config = dict(
    head_dim=64,
    vocab_size=25185,
    init_std_o=0.00316,
    weight_decay=0.0,
    final_lr_fraction=0.0,
)
MLP neurons of a small language model. Each row is named by its layer, matrix (up: input weights) and neuron, and shows model dimensions 160-255. Each number is 128 + 24 x the weight over its row's rms, rounded and kept within 0 to 255.
Before each neuron's rows, "fires after" lists the tokens most often just before its 100 highest values on Wikipedia text that the model never trained on.

fires after: "\n"
L3.up2588 [115 114 102 159 109 107 182  97 127  97 104 148 131 108 115 125 148 138 173  72 144 100 142 116 121 146 144 106 119  77 136 143 151 119 123 126 105 165 132  92 121 128 148  91 123 125 156 125 134 120 147 109 121 101 132 110 132 125 133 141 169 109 113 108 122 128 141 177  96 125 136  98  87 122 117 112 106 120 115 102 111 116 188 120 135 137 150 142  89  94 150 135 151 121 115 104]

fires after: "\n", " Republican"
L3.up1943 [141  95 120 136 114 140  86 137 132  96 114 137  61 113  98 133  71 152 140 125 118 133 135 141 119 130 166 139 114 110  95 180 181  90 166 108 107  81 135  94 133 146 145 104 123 139  89 132 106 130 123  73 136 105  94 129 106 154 159 172 130 158 132 108  92 135 112 119  94 108 128 156 142 104 144 124 123 143 102 135 166  95 126 108 103 165 132 112 179 155 106 118 171 131 126 101]

fires after: " the", " a", " an"
L3.up2487 [122 120 153 164 140 150 139 162  98 118 150 123 111 127 158 108 157 119 105 137 143 155 108 132 102 104 150 115  98 129 129 125 124 122  99 166 135 116 143 151 117 100 201 119 178 144 130 122 138 112 109 167 131 100  85 116 138 131 123 149 139 172 114 139 103 112  80 135 154 103 124  99 134 131 131 105 139 131 168 131 106 125 123 134 134 139 151 115 149 116 139 128 140 122  97 137]

fires after: " the", " in", " from", " In", " (born", " Y"
L3.up778 [141  97 142 137 122 154 119 121 126 114 120 123 120 122 108 143 115 140 129 130  86 136 133 118 134 131 147  94  81 193 128  96 163 124  97 153 148 117 197 122 110 138 159 144 106 134 152 130 149 120 134 111  93  84 110 116 143 139 139 164 134 121 147  87 133 114 140 102 134 113 122 148 150 212  77  90 135 144 123 153  95 128 113 133 104 131 125 117 140 111 136 165 168 117 146  83]

fires after: " was", " be", " were", " are", " being", " is"
L3.up1811 [125 101 119 130 120 112 170 112 112 142  92 161 134 100 150 163 104 174 142 181 143 118 116 128 126 152 101  71 154  95 114 154 111 118 108 168 130 148  93  87 116 136 143 119 106 154 164 151 131 165 131 117 176 147  83 163 126 128 148 140 140 101 169  99 136 112  86 126  98 137  90 124 155 150 129  86 132 122 151 161 130 145 129 105 124 164 100 151 129 103 132 139 120 115 119 169]

fires after: " |"
L3.up2066 [104 128 119 130 107  88 142 100 154 169 124 150 141 106 150 109 166 145 138 127 125  70 137 157 141 112 112 111 140 156 139 186  95 113 146 125 114 104 136  82 143 148 117 141 100 131  99 139 136 112 136 131 126 123 123 141 177 196 105 163 118 110 175 111 150 146 121 143 112 127  91 108 151 139 162 122  92 137  94  94 168 186 118 111 154 136 124 122 171 122 166 121 135 150 139 112]

fires after: "\n"
L3.up2312 [131 120 146 163 152 131 131 150 106 129 142 149 138 112 125 111 135 111 137 155 140 139 121 168 111 126 115 146 169 125 119 123 137  99 129 121 143 120 180 127 172 113 157 129 135 107 127 167 121  99 119 157 128 110 147 151 124 111 151 182 114 134 151 161 106 140 137 155 160  86 108 133 130 111  97 118 152 142 129 155 168 121 161 119 143 134 141 129 145 119 105 146 145 157 129 145]

fires after: "\n", " |", "|", " Year"
L3.up732 [132 157 123 111 177 108  91 147 111 147  93 129 128  69 142 124 151 151 144 155 102 105  94 128 140 157 120  90 133  86 139 148 132 137  87 135  96 138  93 141 141 129 113 126 147 118 132 115  96 154 135 135 112 107 119 122  99  98  85 109 148 156 118 149 135 170 133 149  86 118 147 103 103 120 163 152 113 138 136 120 175 138 165 159 120 141 122 104 130 113 127 150 140 112  91 125]

fires after: "\n", "-", "|", " Running", " of"
L3.up2697 [129 192 142 103 120 154 139 136  96 135 105 127  79 125 110 158 125 146 138 146 143 182 131  92 113 114 107 140 102 110 129 153 130  71 120 121  94 134 110 150 135 136 126 135 140 136 124  89  92 149 109 115 114 132  88 109  99 143 147 126 104 110 153 155 116 105 124  91 151 125 159  59 130 112 134  86 149 153 130  74 161 152 144 146 135 137  97 161 151 147 162 103 141 123  96  74]

fires after: " |"
L3.up2711 [134 130 120 106 148 104 116  85 117 124 155 136 129  87 124 122 107 149 135 169 155 133 161 137 131 134 127 149 101 156 143 149 160 120 121 154 137 155 118 108 159 181 138 154 138 145  95 123 130 122  83  95 155 130 147 145  87 108 115 141 113 136 117 121 146 122 112 118  96 112 128 105 147 115 124  72 120 102  74 118 119  67 120 141 126 127 121 137 110 131 115  99 150 113 184 100]

fires after: "\n"
L3.up2742 [134 186 150 138 133 157 158 140 113 157 131 143 126  97 108  79 148 131  63 115 133  97 104  96 112 141  88 171 153 112 160 179 110 152 128 105 159 137 154 120 141 143 144 103  86 137 132 151 164 165  60 119 151 133 133 125 127 105  92 127  99 152  99 119 123 149 119 160 141 122 123 130 127 124 158 116 139 127 123 137 104  97 136 146 148 134 151  90 123 130 148 123 113 120 141 108]

fires after: "\n", "-"
L3.up2618 [123 122 119  84 110 128 113 158 125 125 126 130 159  91 126 152 160 137 128 117 117 135 106 163 128 152 134 136 177 116 116 115  87 131 158 136 149 155 155 154 145 107  96 129 139 127 162 140 117 142 138 129 105 127 193 126 106 133 127 104 144 161 122  93 132 132 117 124 123 100 163 118 125 152 114 133 102 157  96 113 146 141 138 111 151 112 113 118 131 102 114 124 132 102 109 108]

fires after: " |", "|", ":", " W"
L3.up1306 [110 132 168 138 153 145  98 148  99 166 105 138 157 147  98 137 138  74 151 135 121 125 145 107 151 149 125 124 103 124 126 109 107  96  87 119  82 122 126 152 114 178  99 104 110  93 108 129 137 132 113  92  95 145 129 120 161 132  82 123 109 128 159  96 126 184 119 110 136 106 150 105 115  97 101 119 146 101 146 111 187 130 121 116 167 117 164  73 112  91 142 111 122 186 122 120]

fires after: " |", " for"
L3.up727 [138 158 154 126 134 133 105 161  72 136 130 135 154 137 121  91 134 121 144 107 133 124 115 140 150 105 120  91 120 134  83 183 119 131 144 145 160 141 108 139 148 181 137 144 118 128 160 145 138 147 110 110 156 148 134 142 115  93 134 168 130 166 126 145 109 106 118 188 148 119 151 142 158 147 139 141 123 131 121 161  25 133 130 137 140 142 169 179 108 120 160 120 142 135 154 139]

fires after: " |", " days", " Steady", "|---|---|---|---|---|"
L3.up728 [172 100 142  78 108 133 120 108 152 120 119 125 106 120  66 156 106 131 123 152  92 159 124 175 107 153 141 112 116 164 115 123 130 137 116 140 103 162 163 160 153 156 147 151  95 156 110 120 120 109 110  96 154 122 140 110 144 110 115 102  96 139 130 101 144  93 119 113 157  99  86 119 111 113 122 136 129 121 146 114  90 110 138  60 106 165 146 148 118 158 135 150 161 111 134 152]

fires after: "\n", ".", " that"
L3.up74 [145 153 144 124 148 104 150 114 109  92  92 120  82 137 142  96  93 114  93 164 119 144 169 123 155 109 160 143 123 132 149 117 154 147 106 119 125  75 127 117  90 156 123 126 138 107 143  86 146 107 150 126 152 168 140 111 111 100 138 157 130 149 104 120 113 151 115 169 124 106 118 127 130 123 140 108 141  59 190 124  98 111 116  87  87 133 114 111 180 111 141 102  96 154 145 145]

fires after: " the", "|"
L3.up228 [131 150 128 121 139 156 107 121 137 114 171 162 110 124 146 133 144 107 166 149  87 141 151 136 104 108 112 122 135 121 124 148 140 119 147 108  97 139 120 111 110  85 102 132 145 115 145 106 166 165 159 123 142  74  87 147 126 121 119 120 149 175 147 103 136 133 135 122 134  88 121 145 119 120 127 160 110 125 150 149 126 109 149  95 128 142 155 141 124 153 119 111 122 161 124 119]